Part of a small language model's weights: tied embeddings, 182M tokens.
MLP neurons of a small language model. Each row is named by its layer, matrix (gate and up: input weights) and neuron, and shows model dimensions 16-111. Each number is 128 + 24 x the weight over its row's rms, rounded and kept within 0 to 255. Numbers have three digits each. A neuron's up and down rows have the sign that makes its largest values positive.
Before each neuron's rows, "fires in" lists the words (lower case) most often at its 100 highest values on Wikipedia text that the model never trained on.

fires in: "a", "one", "s"
L9.gate48:133127147141160131135179137121110129129148130131123136143138123169152118178098129166142108155169138136111118144135103175151166128112112139133128146158143117126162142126146109154169113141133167119100112134149119128132146173117089126145118145074125118103137102098127143076104147103095146149
L9.up48:135149141115153106145130140115166120106131117146139166152093136150102119131128200114125057134120122116115099110123126121106117126079117121123140087178137164095151136133144123136189085137146164122097145135122089121163160123114121133154157144150152180101175113127118119140158129100149102141

fires in: "he", "she", "they"
L8.gate351:124143106139124100152160133129080133140101149108132086119151160083149135162142120125148112122099092180147068112096137146174157121128102104165122113126127112138103149127161151094142116129165144137139096168115129109113131103117075111089090115115176120133059139129091147075153139155114104114
L8.up351:175166137110097084128161165111134101125129097149134108134127176118111138117150113159157111113108099116144134113135083118152098118141091129097115144119135105103153117095112120130116110132138120118099154148165139123088111123145130125113144100166128132081094151106131115127147113117126085099

fires in: "due", "pacific", "indoor", "according", "particularly", "recording"
L5.gate3:136120099130158163125144167092158171173139104134141080152124105139107109142139140134136123149155142147099139100110102106150150123182157094150115124150171122124142126172133102096150130130192115115139156092147165145149140143124107099127090099125106135109123173147177131127121115128126124143
L5.up3:122141097140150160142195153114138097133138103148125151139179157134118127090172115108157121130155118116162180130093129115090108102160092092116160115077152103118139086143132111132166124117119140091150156084126128115111116150147139147205138104113149113145184134130113141139143103162145115169

fires in: "of", "entered"
L7.gate435:085150126124115110190086126137104169119146183109164110129128124129163128120111110145109124112148146123145171145143107128131149138126087119136148139123171126117153135141136138164100124144141133142148125116082110102121125102145134138065138175121145162185123160071122114138121110133100114139
L7.up435:135159141152112119145115156107094152165142151117132090116132091133116149153161143148149097133138145140117130147127139128093124112091156128134121079141127110119133131106112099097108112141115105089120066123157140126097096119139104159121127111150082115171178125130120142162202125093084146159

fires in: "in"
L6.gate123:147168153102114169153132124097134148140150142133149142144145130152108131135130169087142150099166146172149120147119146156172145159143128114126096130151099122109166127121147161147104098170161128156132121116130159107144098174163133126140114147145121152130106145117126152106121158142114145059
L6.up123:122120142109044144097108144123229120160167152092129132153144122139110094187121129118109104113138138159128110121102114127149127139131151116115101102129148155144117113112122145117121139135137142164104147119113150148104165138101156107157134098157122120118100185117096113088153130059128090114

fires in: "in"
L6.gate43:099134109122133120100125119150180170110150132065130106155103089115086092148139123102115120106146102175135153158118103152157129176165142133177066126155093103123170115152099159146099085125161146140106109130120153160122144146130164101157127140170125104177088145136093114129135155146122150135
L6.up43:111157133151096144132143110110144141146129128090138102148105089134125079136138125079149138125130091166124142133145105136145124152131161170135067122172135100107139117128133164147099104119144125175107118159140120148093147126112174115136093161133107098170110186124097091100087182132124153103

fires in: "from", "of", "without", "by", "to"
L7.gate236:147137149124132139131152175106084145127158120149168080185133137163105140126150115162119134153113096143160118146149116120145144169103169110115114119090109112109117173119150102087139119141109098129133118139146073153140119113126120110137147095146113128078118147120138112127173106095128138152
L7.up236:096136115129161134148095150072078115121099125126130109150132120133158100138167117100182160165162111115153111140087158113139161127148138146120104142111153139139147102119137146137122126122093150145108157131074156193106130139160146128113141147138089113146144161085103116126147103163098137114

fires in: "more", "pacific", "diocese", "thrombocythemia", "scientific", "specific"
L2.gate253:081114089128123187132151124058159096174139162111104154173100126092141094113119105117118149123124114145141143163090107146080154086161140121119102138105184113125137110135114109118112095115101126145133104138123082138122106141132132136109093088087128138147142163147140135140098105132158125142
L2.up253:086126108126118120123134124122131120115151139120159152182095146165115092092135126175150173099163165123165114162119124158138148100137137124116085147127177133135141105137127140131151088168088187109101127108108144100114138087118156117126090086130135124142141156128170159151109111154127111113

fires in: "they", "these", "various"
L2.gate288:135146129132122141132132157137119118137118102139115163166139156110131128155123145139155095122123135166132117144111118114137116120129134079127104111122108133126146151153126108183094163127149127087060125177118091165140091112130105119096126112113113128096142156133176138166126131152175143115
L2.up288:122165115131138147168092144117114175102111106152138135122146159155093110145161138112162113159076113113138106129086157143132150122101137104108129123129126103127139103120102086118135128143099142099124173119165135132158136106142109114142117133133156144119108103124103127154130152165141117146

fires in: "due", "addition", "projects", "particularly", "same", "probably"
L5.gate287:095135121119077158110159124135148105158138077115113139104141155129120117137125088128139097141137113107143115164144156097171116137130107125127158141129165116124148129181141164096160109128140122130111130147048141144103117139161111109110074147099090121100147149133151115105152082127110090187
L5.up287:155155097148117128159152127115136092133115150168106159127147136130138162134101118132104119081145155127145133164091109146130112115139114115112125154123157099137124134143149136119139097138137095135150172178129108185107133149122134129130115094118086144156160114130167102117130147196160122130

fires in: "the", "s", "his", "their", "over"
L11.gate144:127163103098094110131112139133107090089120106136105110103125116164118115128128116114111145114135146140103171146139091103141143100173123091130109139175118097157130119126131137138144162215144127139123141111109124117148162084149139099119101085109166100132099148114147136108126138103096109127
L11.up144:121171156164105152098137158169128114150114157150119155139106109106103130101147114123136146151145115144131160131163105108113174126079131118147084163125101143135136120141138151139118116095143150114100098132104133096151099122158073149136145094147170138118108094141128111137135103124110149146

fires in: "a", "part", "one", "not"
L9.gate384:117093134107137130139133133098109119158154125093131093152132160115078142123105116134113135126175173156149096165145156126161156124114107142156086119168136137100138101156185144136127077109134093153106122109153118099119074156141092151073098144094118149167163132123148141116148094091109151137
L9.up384:117145136141133127131136174092129117096154141138124115158101103097142126117139109124139136150141182155150166151183137078106131137127065185135131142158129143126135122116164134080150103098134106159117137133133141124102129139129129149097124164161133169144169135120108120135186119110080089118

fires in: "two", "three", "location", "multiple", "four"
L2.gate361:136142124176144117123104106108113159081166122122110131092150159126154144146144182141127152127128147145153113117122137126136149115098137115158114152115144133115142181113138118160111118118170133143112086118162097106154137128089125167084134156092139126135172127087109159153094088098078056148
L2.up361:143174135125159091149137090167140116122177099131118158117130127124196152128150115131166118145091115085135146165115110086098118155123129120088138167077111102096139150109139126116154074115137147136126169149132091112147092173109110149121135133073145141119166135119102124125140141093172134101

fires in: "place", "town", "background", "city", "home"
L6.gate177:111105117134180125089144183136135127151143134183123116117106152150098124116167111133148145094167146135097130146095148100096101135118116115129108116088167084134137107089109106118165114162141149117129136165154085137149144141175154149114138114133154131154118114111151089154129107100128106123
L6.up177:134110130155132135128143133169110135106135096129171138152093150122130109105120144145120118145108131100163119179092109175149147143140092111101128112187127100135145112148146155127103128135132134086149086134126097111145157114098138128136104154127098140141085143102170098134180103129117144093

fires in: "second", "s", "third", "seconds", "fourth", "first"
L2.gate386:112168118166126113103118146110135165131176086158111096133116127124147145112146103096186119120101125136123108120093112154098152148104118113162129105133136132103116111133167115128110127084129110106120108103107123130169155148129181092102172149145158156128136144155116120167078125125145116143
L2.up386:139153129142126114159106153154103121115156153137139139144123136144158131151152141103151100145128116145108133113119122115149155150133105151150106143122141106114120094116167091122113135149089097134100125107105151084195135135126125104143155178133082103121148160085101138160132095121105121165

fires in: "his", "her", "him", "com"
L7.gate260:084196109140119101155108136122120125154119156124120096111115114106155118136097085140113131140143136161148159136139142148127181110127107077143083164145122125162156172118158116131095112125155101101105104172110132098125191110118136098126107172105144135155124169139094140132120117131142159159
L7.up260:143152186133080124105149156105177127106112116172119103148092145135179168133135125101156090134152150103113124136152095185161107080077108131114133170147123146093130088107130119140127109122128126159136143126099131126107149094107145129150150130111123128136119118118163117140123137131111127143

fires in: "other", "such", "include", "including", "like", "characters"
L4.gate98:125119085085172099127111151137078109113153133128129125084122155101117130141172114124134139086141106149098111115093122068076127165146166154136099109138151144133128184159115137101162117073143152081147135117112094157128114101103134127101132118114113119132134096108120138144085146125130078127
L4.up98:182119134174109120094140096143156152150156070141121156182165142102108139117138143157143133127112127099137118141129130097117088172160145105122142119136111136123156136128120129175113109123141138097153134140156145113117118110105143158108118116099126132180101157116159151149161095145109076100

fires in: "film", "song", "race", "guitar", "model"
L5.gate110:122178125112119114161108134058135164128103130137135089114104139141114103141130136120131155126151119128173113130114097097150115163158157110107106198117173141144135186124160130132149119152155123190086130143128077152173110129137126128152144105120130148119123140138209136134136055155125138155
L5.up110:088118130196143100110088125089116156103100118194119111118068151146119076147121100120133149103127093106145123138154144119131156102106088120092106104116126157113145141126135095135135145138157126170116134149141091193151122134132142151133116123148078137114106124110137131146135132148115141114

fires in: "was", "is", "vice", "been"
L14.gate24:107169129126128106151151149106115170137112094120155126119126188141123095167122124139107102126203121116159124160123104097094146177108084102149123134102144074150102131124165147120149115176148078135120117170137141128137116107138116114089128146138144106116108152129154119109102121113126131142
L14.up24:147125125151112130126139154152130123129127102120102113110079121146168116121106133130116106113140128101166135116123128082059094114149111128114145130097121132107079130114141136087167141175133120137164147113148157104183112148148102122101196097146150134156094128109093169122152087120156146132

fires in: "some", "about", "those", "all", "living"
L4.gate1:087112104137138148096085135145074167136113150154157110122104141125112063120165092146120093156148081115142106130157151127125154138118145116151154114163123114122108103104114124116165153111125112130095132135125125119133130120145097106083126125106143083110102125122116155158141152121132107097
L4.up1:131168167112129141109124126086138132108105092150092070139152109147118154112152105129163133134141133126167106144102106115144135162175133141101105147178064135113149187118145188136126127111126148088107143107100116152121158145123162148136127143135126134162144136078112084121172138140099129118

fires in: "when", "while", "before", "subsequently", "help"
L8.gate180:107150155173105107121110120123144138122106123114132115131132148104097101202159126124144104129122130132083146132167168087170144125146105141157099141131154144161090167164123134151087100140112126127098112146125135109156130136122146095128102119086176116124108179193144137109132130157077106094
L8.up180:142114105135160176122123115143145111142117108137122142079119098143147116161156132129120112136088120158103164112096169130136108146134118130129107137116162161115148186122100116099149102125088112076125119112154119102164112137127144120110133111118082102147154132132157076147173115131090124108

fires in: "of", "by", "following", "adults"
L7.gate202:130121165155115135133158112135133132153134132113150086148144098139125117132138094147191148141119130149121094102169153133153154162060148112122113150151136059128111136153132099112121157103145156154116113163143073140105087111183129129141182148135124078111122132120128133086194131111112115129
L7.up202:139097101117158148158111121111126158130118148083148124133134096159156117140128106145128114120101109136163119119164118066110107109083131121152124098120125091109117149114138163168102152186122151157136170131138117130104095123142118089124139143161114112113101178106093094108160098147140127135

fires in: "year", "day", "death", "time", "months"
L5.gate18:143152085114158145151136167154135165121130129131142108087089177150116095125123110135137145151156066111154125128099143143156161152093144111116167119162111090104144139124139131103159171129117142127117094146104091150139112130107107120099077170124117093128083123138100097132147119076132117112
L5.up18:128115129107121104116109132156153117087146091099109098136098123123134093122114084096117124161142090161132098138089106138140146113138112134105085182151110139129147142126133132114133152102092129129134114192095120123148101148128126143126093140161117129158088128142135082125123181111139126127

fires in: "years", "year", "days", "months", "week", "day"
L2.gate280:110146110127116122143109138128125159123169105103174112133087108161120126124123139145153092133167133117155128108074105111158140114143133103154149156150100094153131104146118155111186116139092144109140115117072096169150166092127134115116067133143125108104139102110128086107135116124131128122
L2.up280:135125103113112111118127131134130144148138185132114139173082144147126108147073070092092122147125098098142124106106137150141150104092121135127086151143118123139157127112159124123121135122118107110138128178131097155128105143120101107116137107156137128128115133171141090106129180119121115143

fires in: "who", "which"
L7.gate40:130150137136158116146130145084103107121122160145104146142100119135114142177135134098152077128126134128168129156120138117151123116141147122164091081128114083166112151155112145146140124127107120137105072144152167161117160156155117093117096117096095131136134144104125127100121119146104133146
L7.up40:116139105141128132148148148087165072105102119130099157110147150153104186128140128116149071143148141139083163158112136148135120145111115112127144097124165127093116141102089174106171150162120091143149119110153164138083141138109139107108130117102128167130186167105118128150152118148112112133

fires in: "its", "these", "itself"
L6.gate124:144129153148154116081108114111105126143100122134115144118144118167107136149070143109147111145131145179154166106139112138106126117097063080143083143121125144109125161173114136168097127108151127162130135139146149139125095100138143134086084102146141063118158141145158116145125132136118121167
L6.up124:137166132140105072119151150163159149139146126148145128126139107078146101140129119168120137122107140115133087118115110128126138107134156090119141125119146092077112160164098122138140081121093152118141151144147095100174149123112106140139127125155106154137103139088110125146113083133107099159

fires in: "when", "while", "until", "after"
L4.gate218:096116133170154118096075147097094110083145112121145143153113188116102172176115115106127123198121140140144176147158148131111131105095131159159150092121184137150172149147105095120109123104137098126123101128107128111145160133144145106128147144136150094127109096108162135146108136130118149116
L4.up218:142102114128146133152115097116137107137130204134113103141155121106115133179129130120119143146095106139100154139128103097119126162147136114093107154098139150078197117109129150144086187114130104121113138134150139122080094120176143119173109133096103098142129151126135090153121177114130154104

fires in: "become", "diocese", "pacific", "arkansas", "later", "middle"
L6.gate138:120107114168121133106107130127151119137144142118150096148139135111149068139155119114133097151061128150113129088131107119100148129155152106149122155107097149122175159151104083118156089162095116144106093146072111108124141101169169144110129120122134149135115131153131160118087090160101109154
L6.up138:102146146128168126165107121159162128129166150117150126163133118126106147135113178148169129131159134141133110136083111069135117109103143104091145108142113135160132127087132118122158131152099128074125135085141151107140154150146157101099136140118145064124148113129101117112107148108106141086

fires in: "her", "or"
L6.gate137:099158092108163152138091127109102122160117159102103137108135107124125120133135164105152123118151123130102122170123100145186161086129119096168124175157155113168137119181132129118114133126130082149103097106089159122127142128121131094115093139121110151114136138104150152170125109125126091139
L6.up137:125123106113151145156123121083126133158103176129100134079120106097196131105133147075123144120132110138136117116141098144199120084112132104122148128126160150156147100125129149138124135143130110105128107074106149087118142114140131123109101106089123126153127132081114142157096137149112094124

fires in: "his", "her"
L7.gate143:100169093093148144166153130126100132145164088104113124101136132122105094184139136159136110132131140110154169116094060139152125144186160084150107164134152126155123101141114150132130091175146111088107107116113138104148139139155137121128071124129146133083121142102114162110138081091142127112
L7.up143:170134111129101117134145125149086088166113155110118104134123156095140137133099107153160097131138102107161094128156110148175106127111094105118147141151120111157126105172128149161136097141136148148143137108078117127106123132112139121104159139132131145148142168152073121177150129120128126144

fires in: "which", "however", "et", "region"
L5.gate208:126141076139144098123135121147123139120131136113173096073132103107111127190113093132096119133116134126092119163125122117124182171128146135150140150128175110124121164163122133122110124119122091142122085164082107150124076128155126115113114112129157157136093141118146108143089156127132066123
L5.up208:138130079112132136132177091141119128146110162127149146101110109144064140106120069116097147134121107152183090146166140099108142152136139149095145143137124127122094135132128142089120134111101103141125094142148105137131079130124168122077106109171136143157126129124129129144111149129132095116

fires in: "as", "small", "asia", "askins", "formula", "forms"
L5.gate397:151114130137126092107108107160116140125151100140136153106126153099134146108177162103088174105118103104145157128133111166109164139109162108143115147114154114105144188142155078091139122094111103148117094112107100138144104155090080135089081119116118130117096103147124187140105081114137103116
L5.up397:131128163100134131119125165164131124122142114175132164146168152086096110095147141136116145113119114142104131122127099110105108145114171094149192102121140137147120178129164121142164116091135138128138147146118185141154148140081093135116132111152129127141114077139107143127106110111125116138

fires in: "a", "and", "to"
L7.gate295:158123097128152125159130152118113142129147142153069132125127105163147111170159129131139106127131123127103085128124106149145138092149155111130092145085093145073116152107138147094130118157095120152144090137124124126171096112145080124102098123113101122096069121129095125117104120157142079149
L7.up295:149146142185069091157121124107091126125179146134131105124138129122103117105096131118140109149157144096127073151140120106169158112111101133138169130159164126102110117145140119139119173146135136143124156148101113121116104186110162145113136168104152160092135147139109128121125093131170083108

fires in: "film", "song", "album", "novel"
L5.gate366:096134098136153097180130112063102126123128096121157112146145105097108121137135123124135139121120089130141151108101092081116132094138140111162146137130152115191140126129162106093112112116144124168095151131110137141112109097143039126119139126147140110146141115135198149122121084136122148149
L5.up366:136100168107195082155132121114072127119140094123126095120099074138070095107129120093105099124094117112131138096126100100160115087123133099137145140076075131131132125111094115119178151134130170121105145121123151106139120097142128123116147160136117132103122159130125149135136107154103152123

fires in: "in"
L9.gate374:117134090115149111170153138140129118161141103135155165147167108115096133116130141140124100140107097176107134121157114089114130123157137080151108098142138125100126093147110116126118084159130122128115120144106103160072148123128132083116124118163118143111111141118123138167135110136136111105
L9.up374:128143139155137073122132098128127130099143176130151074073155102113122098133140142153143133095078113148177075158109150156140132135137137111137099102146091087099148107174158199116125157142140143143116091151123118161117163106151108126156131133180163100164069141140112104123128142123144118156

fires in: "he", "it", "while", "they", "she"
L7.gate421:128176153129140125112125144087100142163139128109166090164079153064098124122113093169173118099105160118143126136187138148164164128178137145115117205151122125160137148141157126121115123155146154136103131141103123120106135150119125092142097136114123167142105117149117145104165162135150112095
L7.up421:124100140138102139085111134137139094147156121114126117143144124120134131171144153132128093117135115154129183111099114128153129096163128139144132126192130119153167131130108138153147159152182118147138107168141155147130166156161115127130128095138109098121104110101135133133128078141123128135

fires in: "who", "had", "where"
L2.gate217:103151128113153084164126125110137083127118185145142124145087093158130101154120143145134080142119132129133121126101128156124122132170100133145138126136117133160163150133131109092086135142128077138111107136132132114125124113147173101146112147108113112119080080115132107081131108174109118151
L2.up217:105123131135135116148168111168167104122087160109104110098148113144191137145118124129135125128154138143146157131160136125139107180097117159109173136082106070090113112124116113120084120148151110156111129158170103121123094149186107112161158153116148146124160090115106132128192105096122159169

fires in: "which", "each"
L5.gate79:114068099146103177119156099102124165098108129093146074126105117144105137137147167118150132120144118146143096132148108125105137150134093122139103155091193102155094111139130127138124156130136125128130101134134137140157169129144135118126107086132110137138113141124133120166077096108120104115
L5.up79:116129112125140153125116073151141138087105145156112103127146132120118128128089044096147059110156121122095083153125167080134104123126142147117129122124128138094142173125140123143141119131147106097124142131148118090199085116152161149102131097145114150150114136183117105134143137140140132125

fires in: "on", "after", "following", "of", "resulted", "earning"
L7.gate17:122138149150117087147117137146106169172137137174122072176094115111123152096107117156161130140126173125164110137125133092172137154119142143137132147128113089129135141137161136160161101122115173149105136174116107120120169104125105137099167135122128129157134162157100128081167132136104145117
L7.up17:111146161171135146134090143110107123125144132132071116171125097096120092135110130171149100128125146128145154153126136126125114125152148111137069127119111130100117141090159137101127128125137150131114107155149155204127164155131123103127137126148147111108147121187118125098169131144086132109

fires in: "was"
L2.gate53:166153134141154114130112144118150168176093145155138099110120138144137118126101116145125155145104109117142110122115137112107141108149141107193127139108109087097166112152108099157134129117168144089142123128174124109148146121153118143144105165164094149100120135154110164110101128122099178106
L2.up53:156131164094148165162127149158120138122133112158148144101101107157113150171076154149104128117084120105128094142129126136099107100133133117195145143135128103106148116167121153145159099137136120136144143118143141112148129139145105128137149153088093143096116113136120169099110071114095112109

fires in: "second", "first", "third", "seconds", "fourth", "longer"
L4.gate100:149161091138106110142152132153134100150186120166125104117136175127155118129126123099154119108134108129143174151121116126148132099170116089162131113143134132106154108115133140123157096153160131107102075120104136095178165155134101087122100131123149140091136138129119138132119105087139153142
L4.up100:119148145112140149130143121163147100130163123136131119134142176127134135163155122094170129113094097131125103155109109129133138125130145103153133160128132138105118156156152105128137112142106111086076139109125157087126146160148129080159117144115159129074160130112101142130098135087178148156

fires in: "to", "by", "of", "as", "in"
L12.gate237:115143141109136106091123083132147105104157165097093140125140166127107101150157104146147129112140100119128090149123148126122168134172134125146047127124135126144080108142118107092141134136135101150119106159139144148127123119132154121137092146134141067130072127164133091099140162123111126114
L12.up237:110107150125123120126149119113130107110114122114100141122173112174150136130154108138099157119127094123143109117135133135104122145131138135165134099155100142125149092127111185123142135143134152137153102076130122144122123114110124113104106127136100126142094119138129154132101135149139126064

fires in: "all", "number", "some", "size", "age"
L2.gate268:117133121158130113155121106109141132111125133145151110121151144090122125124131085100165127097122090101125100134140103167100146121150152099103128078170110122129191130134127135120170126105107157109134133105077132127122092131121144117137134175092101091104122106098128129152123163148148115104
L2.up268:131164120175150114142152091104124148064167168107133162132134106153121119109137102079119139103141118143131095104071108137109151141158133100093112094131110123137137133088123144106133143162107127146099157104097111128148124179071148162131128176111089117138143139114137081141109117130130130119

fires in: "main", "major", "existing", "mainstream", "exception", "post"
L5.gate311:108147107148132116139146108117151132147106122107151140163145126111111126148128142093135137147141144109132147181100138153101192183164117132149096128158146092120146140147169119163080104162118107123113113156157117145131056160104115142140142132139194121129127163163148122125087164117112118119
L5.up311:144138124138102132091141130120137105127118108136131150139179080142127162135092125118155139158099157129135177131125158173122111150147121134113125085127120086111106153115121106138078097150104143139111122161136117170131112115052107140152132114159151119140131146144106103145116132105117123117

fires in: "all", "many", "various", "different", "these", "allotment"
L2.gate229:094160101151147114110138143150148175110137164119151136098174104160101133122160120134118142145155148142094106101089104132123138147135130103162108091182100159113190162142158126122127095147112092087143124148127093126177108146105128120126111152131096135147120126123128087142113112153113139151
L2.up229:119091154138132123151104120115118129069121139107123144135172167137147139197134110114133090117073100101130118072105136108148106159128093080127112129139126156146144108142129106137105128181121126113106131127133096130139134138079151172132133154122136131107196150119114116137142144156132090085

fires in: "including", "included", "include", "featured", "using", "includes"
L4.gate376:113116132092181108109122127148121161133123096109145132115132114093092117114142118129157133132133154136110127116102096121118130106181129123116133150124129124107186148136109126123147098096113127125136091129094078081112096113150141148109115158093066122134131124125115094076107139156106121124
L4.up376:156102153104162130117104155157152163116137122111151127106143165081104133151113122129160093147115117105132111127122105087118124150153128084070139162100136125124144127145106127139149128101104117100147116145129114104119117091162146136092119175091101117165138118120110129099130106133138086120

fires in: "a", "at", "by"
L9.gate215:130157119115128114094104151134114117117123126131097155110137143127089113159183149140153113090105104126166098171138120111167152137108103152121112140131116134143119127131124104131125077134119122118121121167139131084139127096139087113119099167091140133104145156137104123110112079189119095155
L9.up215:169146117156149135147138154104133133121133137145102105165115124089136131091169130112115134121131191129149130117136134106153137115157111124136113136136120132171111079156146108136119117133093096140092080129092159089142096117112117153145138176151096170121135135099152129119129142139127111116

fires in: "which", "required", "baseball", "how", "facilities"
L4.gate123:119127150147128108116160107157128144123147114122154088093120101127107141121110149159156141133143153137148111137093130142127130144157106127126145121087178106153107137130098146110140108121154127170094081091135133134139142112144185094114119134116148143158126117153153147177162076140122133124
L4.up123:140137127137109104085135099088119109111073137100136133153119086140109115164144110132139118133132131131100079125124074104108115117119109150137120099127082135171138169163169104123104128126134075134121185169118101118114135122102111154120154106153119129151136117085145109111153144166150114127

fires in: "was", "17"
L6.gate111:123161102140138070169156157142133085135102182137164105127135140183167136146119094131140151151123120103111127146161144108116141139129126144124088145162115063109120134129144120095167153159115075133119123099110107085073133118121122129115132170145132089162107147125108146127099115108105141114
L6.up111:173126120151158139121149168133124091111156135140149117132120142135119174104099137149151098099127126140114108119116147132108114107126111120152121078106159113133109141101173121145173135142147143119125156101157159123134130108131087148099165154078160166113159095123114127112120148103131141107

fires in: "all", "later", "region", "once", "roman", "allotment"
L2.gate196:108095158107110106130115138164127126099122167153164142100124145169124082131145096154108089118122144155130115115100165100117171153137133089099154115143144119113144173148130154090110091175164122113149143124103092126126102105131127145111106147130111133126097129116136057126085163132109151102
L2.up196:152134139103128079139093161119128122147114138105133129141142114105147074159107157103083101161125107138150123099073095090128117175129161142119114127170073194118148139115144146110151095126143144129091143125104093151104109131118148074134126166157154142144129141116088142152117119120114130098

fires in: "first", "second", "third", "seconds", "fourth"
L5.gate6:147190134113172155117143161133164146177143145164096129115106120092119140142120096097157130104116129099107108131107072117186132161147110115171123148171144116129080122104136156151112123152136125115083114144075104105118151140102143106106109109112095163139112169148123120154093114109144150156
L5.up6:179148117152141177108130144132164165167148150154080120117096133133136121126105101104165129133126117108135077112155115076177160167118126084124146125103103119141102124125138115152110106132119141085111146124119083084161141120083129094133127120089090172150127166116098123145101132102145169115

fires in: "home", "place", "village", "first"
L4.gate391:109138147143126103147115126145097147164135127146135070092093172152105141140120167136061105115172148146104129187133131109142120093102103158118136132141154121122151125118106092151132146130125129090152104142124117132162146128151164138110125137113153107100113165158089150155122139125142119148
L4.up391:110111116132117132142116153132112084126112128141128117145138122132127099112149121106117125163128155152165116125148157128181119153110096154133115123143095131151153174041093139172102161131138092173140114124167119132130127139125131149148107136128092158132134169165144088143164095118123166090

fires in: "where", "when", "trading", "while", "center"
L6.gate428:154158096159121119127090143124140112099140140125176129106126145114122150169156136106109146171150154142080185143152109117166152102113114084151113129146134139130155134119128108087165121153128107142119153128151105088125126168128167110125122132136168101142171142128184149121102100136076098133
L6.up428:170132118161119120128092124109146117080149135146126096121142143120077168144119092097090137171133142144116175115175125129167141128128095131133128128149112153128116140112129111113146104133142125136123143141139131115100130177147166111137120121123164105140170145121172155127120115142090107137

fires in: "out", "down", "download", "playback", "back", "background"
L5.gate23:135166122145139099171121095143104117127117116125103090102118127130136145144094172142119120119140149121128136144126139141149131147159135111105139121148151124157169131130143174122182125101124105114141140114129111150133131110091139148135108168143156135112109159145153151125142120128135144131
L5.up23:083139112118149124163110103185085133086147112124101138106119119071135153101097123152148136129107106118157152139156117163137173127132148121117126108112128066116157148115139159139144169114105114150091133136161144157151130141119116080169118087138125137114109125137109127154124150164146170165

fires in: "as", "along", "alongside", "asia"
L14.gate74:114103146139168111126128145130156165135166080130138092163136184155084150110117116118120171174112126119128159115136104084132149139137112131142146128140075115157127126132125115117157148132128122129137085125119114116145084166116134160135077179135115151106121110129161101172131073143128128101
L14.up74:113073140074095131105126078120150095152135093110136157154146107094084087097147129077141136092112112126143147112098100123095145113117130117147134058119150124147161122167142120113106149102151162132162134151095098143105113158139118103099105123136121133159120106125111140137087150159104131102

fires in: "of", "seychelles", "satellite", "to", "lluís"
L8.gate194:129139113135159133158118099131117157153111137110139110089164136118106100093072106119147129137112138087122112133132101161154138129076158100130086124124126159112156116151133130143134126156193098127097162133082125101120110088095140136109122148110117114191078157121139113157085121103140135078
L8.up194:093128154168134115129139095143145138118098144110120155163202099109158093128115090134082119187137140120134134118171082113103107103109121170158154120184152163113100113157121147162115147147166110127118125102111112098180120129115151143121094140129138093131098077125139140131112108144141127107

fires in: "her", "up"
L4.gate91:093194127137156105100130146106131132145131109094119144132106135156127108122130146132102120112138139156131131161077104153156137108153109135120129156180123126123177082132189120141092147150183140093123117128086138145128138123157137114110133154127125142118115101098098096154158106050110163132
L4.up91:140160096148147085084144082149101130145091116122126136135104134134154125098132148136146107166120128150153072126073117155111140099199107135138123135136158127102121103121131145161104124129123116085128126140131153073109172109143160102133137135119104141106128114131134113156142094071140125045